config = dict(
    d_mlp=192,
    norm='rmsnorm',
    beta2=0.98,
)
MLP neurons of a small language model. Each row is named by its layer, matrix (gate and up: input weights; down: output weights) and neuron, and shows model dimensions 0-95. Each number is 50 + 15 x the weight over its row's rms, rounded and kept within 0 to 99. A neuron's up and down rows have the sign that makes its largest values positive.
After each neuron's rows, "fires on" lists the tokens most often at its 100 highest values on Wikipedia text that the model never trained on; "fires after" lists the tokens most often just before its 100 highest values on Wikipedia text that the model never trained on. A number after a token or word is its count.

L4.gate105:75 67 54 53 39 52 75 34 57 56 68 78 37 46 49 46 58 53 33 52 76 39 37 37 52 42 46 66 70 27 34 79 59 41 70 43 47 25 33 79 36 50 53 47 48 55 49 54 62 45 64 56 56 92 31 53 44 36 47 45 52 67 81 40 70 21 29 48 45 42 42 34 66 49 72 60 43 75 44 54 50 48 65 66 48 85 40 49 32 73 51 81 29 39 39 77
L4.up105:56 61 58 54 26 73 87 43 42 35 66 48 44 34 81 73 70 59 37 47 54 38 30 32 60 45 58 73 42 51 34 51 38 45 72 42 48 33 57 42 53 51 40 51 56 45 46 72 43 55 32 46 58 63 43 75 52 42 26 48 48 56 81 57 66 38 59 55 51 46 33 31 72 43 75 43 50 55 44 57 64 46 81 62 63 69 41 55 52 83 44 81 20 45 42 45
L4.down105:36 59 45 70 53 42 68 70 64 56 64 33 71 41 00 46 35 37 49 68 20 53 70 46 43 56 34 35 61 34 45 67 45 36 49 48 38 51 42 70 46 46 58 45 63 50 43 15 72 60 39 52 60 90 49 37 36 73 47 58 45 31 55 65 45 30 41 69 73 55 70 58 39 55 38 58 47 75 12 49 43 45 56 54 46 63 46 66 61 64 39 55 61 00 31 72
fires on: "t " 30, "en " 19, "h " 17, "o " 11, "as " 9, "e " 6
fires after: "bu" 30, "wh" 29, "g" 15, ", " 10, "h" 4

L3.gate80:59 63 51 42 40 61 83 26 70 70 53 63 48 72 36 38 27 48 39 49 30 39 74 43 69 25 78 71 34 38 44 54 57 39 74 53 31 41 45 62 77 53 71 35 54 60 41 63 48 45 57 35 57 49 50 59 57 36 18 63 18 45 50 67 69 45 58 53 48 57 24 33 69 42 49 47 54 43 29 61 52 61 50 37 57 72 00 60 58 67 58 43 38 37 63 58
L3.up80:57 55 36 38 49 48 56 52 12 50 55 42 23 57 39 38 48 67 33 46 28 62 53 44 53 55 45 44 53 41 39 38 48 31 69 39 48 41 40 71 51 61 49 54 50 60 43 72 51 28 52 26 38 57 56 56 52 60 35 61 61 59 55 34 45 62 68 25 70 38 84 44 48 51 54 34 60 63 60 30 20 65 66 83 63 64 48 48 29 73 82 80 46 64 47 43
L3.down80:47 49 63 43 82 40 29 72 75 54 42 19 80 66 47 63 40 32 59 70 52 33 37 46 58 62 57 41 58 36 75 36 33 42 78 56 16 50 63 41 54 72 48 60 64 59 33 30 42 60 70 37 40 85 47 51 47 65 50 58 54 63 41 48 60 10 55 53 68 74 53 40 45 26 51 35 55 65 53 61 53 34 49 55 72 77 40 58 61 56 57 42 26 60 19 43
fires on: "o " 71, "y " 15, "d " 8
fires after: "wh" 32, "w" 26, "the" 11, "n" 8, "ir" 4, "s" 4

L5.gate127:41 33 35 53 37 35 57 59 73 57 36 37 71 45 72 88 48 34 58 38 10 38 36 30 44 54 61 51 23 70 35 48 28 56 60 27 56 76 55 45 55 45 27 55 32 51 55 87 38 56 44 42 43 29 23 59 65 42 47 60 58 54 45 58 30 57 46 51 36 60 18 71 53 39 55 31 54 27 44 71 75 55 69 54 58 40 22 48 41 63 33 43 63 66 73 44
L5.up127:46 47 48 44 46 64 25 48 29 56 70 03 39 41 73 82 43 47 47 32 48 62 46 27 44 50 24 47 59 58 51 58 63 92 64 53 47 34 46 28 62 36 58 77 42 56 36 59 39 60 24 27 41 49 16 53 52 58 40 33 55 45 53 61 39 59 58 50 22 53 31 56 43 57 45 48 61 33 54 36 46 50 63 49 69 43 55 28 62 59 37 40 34 75 44 55
L5.down127:54 48 61 47 52 25 60 63 55 44 58 23 51 58 64 62 43 39 49 66 64 37 99 57 35 44 44 45 58 45 57 42 52 51 67 45 53 45 53 20 61 28 53 56 54 74 42 00 43 69 33 31 49 61 62 52 38 40 35 40 68 32 55 55 22 70 57 53 46 33 68 43 55 99 72 25 73 38 75 41 48 46 37 38 36 31 72 15 53 52 66 40 30 64 53 47
fires on: " " 36, "\n" 25, "- " 13, "is " 9, "of " 8, "at " 5
fires after: "=" 35, "|" 25, "\n\n" 7, "\n" 6

L5.gate146:43 54 29 77 66 28 61 18 60 50 60 65 42 76 63 60 42 52 44 44 44 43 42 53 40 54 61 40 70 33 44 55 51 55 45 48 35 52 45 46 54 40 33 28 50 46 59 70 65 54 26 56 67 68 47 55 44 59 36 49 49 57 38 49 12 44 02 54 58 44 43 48 67 43 55 41 54 58 33 79 66 63 66 41 27 47 30 58 64 61 43 35 44 23 52 22
L5.up146:41 82 45 45 53 44 75 39 66 44 56 73 32 67 47 35 34 67 50 48 36 41 48 83 47 45 47 62 74 34 33 52 55 53 60 53 47 19 43 74 43 43 90 53 60 53 42 38 64 28 50 22 54 37 40 42 27 37 57 48 44 45 42 62 51 34 54 28 69 22 38 39 69 43 58 64 54 64 60 77 56 50 66 44 61 65 47 42 40 38 50 29 45 54 49 42
L5.down146:45 43 48 24 36 34 53 52 57 87 39 64 39 42 23 59 45 31 76 47 73 58 42 38 46 68 60 23 68 59 61 51 30 57 47 53 59 55 51 43 51 53 43 58 41 28 45 37 22 59 67 46 66 61 62 61 46 42 58 73 59 58 40 43 64 42 81 13 43 41 53 49 45 66 65 86 68 65 74 47 33 56 54 74 36 45 65 58 37 55 60 65 41 54 28 47
fires on: "o " 53, "en " 26, "e " 14
fires after: "wh" 30, "w" 9, "s" 7, "als" 7, "ev" 6

L8.gate45:56 71 60 33 34 72 52 55 57 61 86 82 31 63 60 31 42 38 53 43 34 46 51 58 62 26 38 80 58 44 29 70 42 27 59 37 25 11 43 53 51 58 44 36 60 39 51 54 57 35 33 32 58 34 42 68 49 52 63 63 31 39 67 41 55 35 51 52 50 41 66 41 52 59 58 24 54 85 53 34 55 50 54 51 46 55 48 45 49 53 47 57 69 36 58 79
L8.up45:62 50 51 40 58 33 59 54 60 73 65 42 30 73 64 52 58 38 76 62 74 64 46 57 65 30 32 55 64 44 36 10 66 35 45 32 49 33 51 30 15 49 34 33 43 52 64 72 28 48 40 60 26 28 54 64 85 57 74 67 61 49 44 50 50 42 44 47 42 44 69 19 59 49 43 57 44 73 61 52 54 43 51 38 55 60 54 59 54 41 57 57 55 43 60 36
L8.down45:52 40 49 57 53 41 54 30 51 58 75 28 63 72 63 68 48 61 56 60 41 47 99 51 44 68 52 54 43 42 79 34 41 50 53 21 45 49 32 31 38 47 55 46 93 39 57 02 50 22 79 56 51 59 66 60 55 53 51 38 32 36 53 28 72 63 31 24 67 45 54 36 48 86 45 42 72 71 43 43 56 44 47 48 45 55 46 47 47 47 54 42 37 47 63 38
fires on: "al " 26, "y " 15, " " 11, "d " 9, "s " 7, "l " 5
fires after: "er" 24, "our" 11, "man" 10, "ir" 8, "ou" 7, "an" 6

L6.gate41:54 38 35 74 44 56 50 53 77 65 53 29 53 37 60 60 63 61 55 37 56 56 51 48 38 43 71 51 50 42 50 28 24 72 54 43 66 63 51 53 65 57 38 62 58 50 70 67 18 33 37 40 50 43 49 60 55 45 41 68 46 40 25 69 20 65 53 48 82 76 52 73 30 51 87 24 69 30 44 41 56 54 52 38 59 34 21 58 35 47 69 52 54 58 65 60
L6.up41:64 43 30 54 49 62 43 49 66 63 51 28 63 42 67 46 55 50 70 50 55 58 73 51 41 45 57 55 41 49 49 32 41 73 57 42 71 56 32 41 63 51 57 79 63 64 61 49 33 50 28 45 54 48 49 63 49 45 34 59 49 30 48 81 20 73 58 32 65 62 40 75 42 72 62 36 64 17 48 41 67 58 43 38 67 50 27 50 32 40 55 39 44 69 58 64
L6.down41:56 42 55 51 50 46 52 52 50 47 45 56 65 51 49 45 64 43 59 52 48 59 99 51 49 64 53 47 45 58 39 61 37 58 36 49 64 51 19 24 62 46 51 63 70 63 49 00 43 60 60 55 39 35 56 48 43 46 45 58 41 52 59 69 41 62 45 19 61 45 42 63 53 99 31 58 42 40 42 48 60 72 50 55 37 58 70 51 62 42 55 42 51 75 59 61
fires on: "- " 100
fires after: "\n" 100

L4.gate27:34 48 33 40 37 27 43 51 75 45 68 26 48 27 58 68 54 43 62 84 56 61 38 27 73 45 48 43 56 76 40 57 28 67 70 45 48 24 48 75 40 56 43 56 41 55 67 68 67 51 34 30 47 49 42 54 45 51 67 42 52 51 83 62 68 37 50 63 33 24 49 53 39 48 82 48 42 24 65 70 70 50 72 70 82 61 39 48 51 62 35 69 47 52 43 25
L4.up27:46 76 68 39 40 58 80 77 47 56 58 79 32 64 59 52 73 61 34 34 17 70 63 61 83 59 79 48 65 27 48 74 51 45 31 42 29 26 51 72 41 74 55 45 61 77 57 35 64 87 52 45 45 93 59 57 62 50 39 65 42 65 71 47 55 55 62 57 62 49 62 40 71 55 42 40 36 73 57 48 31 46 43 61 37 74 30 45 38 63 79 65 83 31 30 67
L4.down27:42 68 85 66 49 28 63 66 42 46 62 67 15 50 42 62 49 54 65 32 22 63 62 45 52 34 32 64 67 32 22 56 65 51 56 33 82 46 55 39 44 43 47 32 81 60 45 66 66 31 35 33 44 60 78 53 55 75 65 20 37 42 50 50 67 51 63 71 66 35 55 44 57 46 54 49 43 82 30 25 42 46 67 55 45 40 51 63 54 51 59 40 38 27 30 61
fires on: "and " 63, "ere " 18, "t " 14, "he " 4
fires after: ", " 49, "wh" 19, "bu" 14, "ed " 5, "s" 4

L8.gate49:44 40 55 40 36 64 58 49 42 68 52 28 22 30 24 52 49 63 77 49 56 48 45 58 54 50 28 44 61 48 64 55 51 77 44 56 56 32 48 51 57 31 40 43 27 61 74 58 45 67 17 35 71 62 20 82 37 44 41 71 35 57 64 28 34 50 40 44 57 52 43 58 24 54 58 55 39 38 82 45 55 65 41 74 50 61 44 46 58 66 32 58 70 51 40 66
L8.up49:48 55 66 68 36 57 46 57 62 73 50 78 55 55 61 61 16 54 55 54 33 42 48 78 47 44 45 47 67 57 39 70 72 63 32 22 38 54 46 59 57 34 59 45 55 67 77 44 73 42 64 23 61 78 51 56 57 38 26 53 45 29 55 42 55 46 67 50 45 44 58 59 52 53 77 69 40 76 53 34 43 29 55 49 58 55 55 36 73 39 57 27 58 35 15 50
L8.down49:41 39 63 63 42 53 56 61 67 52 63 39 66 49 43 32 36 60 49 56 32 43 66 31 24 46 61 56 64 54 49 70 82 53 58 61 59 70 25 85 70 55 49 47 42 72 38 33 70 73 43 56 82 69 51 55 35 30 47 48 30 42 64 43 49 55 61 56 47 34 55 52 30 48 63 53 27 54 61 35 68 42 62 73 71 82 46 46 51 73 68 49 65 50 11 67
fires on: "t " 31, "ich " 24, "o " 15, "it " 10, "y " 10, "that " 7
fires after: "wh" 39, "I" 31, "the" 5, ", " 5, "e" 5

L3.gate3:49 48 28 50 43 50 29 54 51 58 55 34 48 55 56 68 54 21 51 57 61 71 47 88 25 52 59 77 50 79 56 35 28 78 60 34 56 58 45 60 61 65 61 85 46 62 57 62 66 63 69 38 58 50 49 69 44 36 47 51 60 23 58 59 33 59 40 53 42 60 67 62 30 54 49 45 51 31 64 32 61 54 48 40 79 53 68 46 43 65 58 34 76 58 32 58
L3.up3:31 51 27 43 27 46 39 63 46 59 50 38 46 42 65 56 60 46 62 67 37 84 52 60 40 55 66 63 64 81 50 34 48 86 58 36 43 57 26 51 68 60 59 84 55 48 37 42 58 59 58 46 63 43 57 49 46 50 37 59 52 27 58 70 35 69 32 53 44 53 48 66 43 53 57 48 44 34 64 44 61 41 42 67 87 75 50 47 57 71 38 45 78 66 22 44
L3.down3:43 36 50 62 60 63 61 48 53 45 39 54 88 41 57 52 45 55 45 60 58 40 99 43 53 63 50 44 38 53 39 60 35 44 31 48 77 69 08 45 42 41 45 51 47 63 37 03 40 51 45 40 50 36 44 50 48 71 28 45 58 50 64 62 48 67 51 19 39 45 25 47 52 83 56 58 38 43 51 50 52 62 62 64 62 49 45 53 61 56 56 53 40 70 63 53
fires on: "- " 100
fires after: "\n" 100

L7.gate62:50 58 58 53 29 60 32 41 47 62 41 41 57 42 62 57 41 46 91 43 42 42 61 43 36 76 48 68 24 55 25 48 48 72 52 41 68 31 61 44 75 64 67 64 61 75 19 63 31 52 32 28 51 36 27 70 43 52 31 35 47 40 30 61 08 61 65 32 49 59 41 84 38 72 70 46 59 51 85 40 40 56 55 53 74 49 33 33 46 56 62 59 38 49 53 70
L7.up62:69 52 64 42 42 40 25 75 62 63 51 45 51 40 60 78 66 64 73 38 61 49 56 41 23 43 66 42 56 41 51 57 33 63 39 48 66 29 56 36 73 67 72 47 65 85 49 63 50 41 43 43 45 69 56 68 42 60 46 49 56 44 38 74 35 69 44 26 82 78 38 69 40 68 49 42 61 56 64 31 35 63 71 56 71 57 26 46 57 35 83 37 55 46 66 68
L7.down62:44 57 44 48 36 57 42 31 61 64 81 59 53 34 69 57 64 44 60 46 44 46 89 33 52 73 36 58 40 48 30 63 56 69 41 46 60 32 43 22 34 52 50 53 40 54 67 00 37 57 49 42 48 57 47 51 34 87 46 57 58 55 39 72 63 79 31 45 80 64 50 62 54 99 39 37 58 51 79 48 51 59 43 59 36 49 36 40 54 35 69 54 39 57 60 84
fires on: "- " 57, "\n\n" 24, "| " 12, "\n" 5
fires after: "\n" 68, "." 20, "==" 4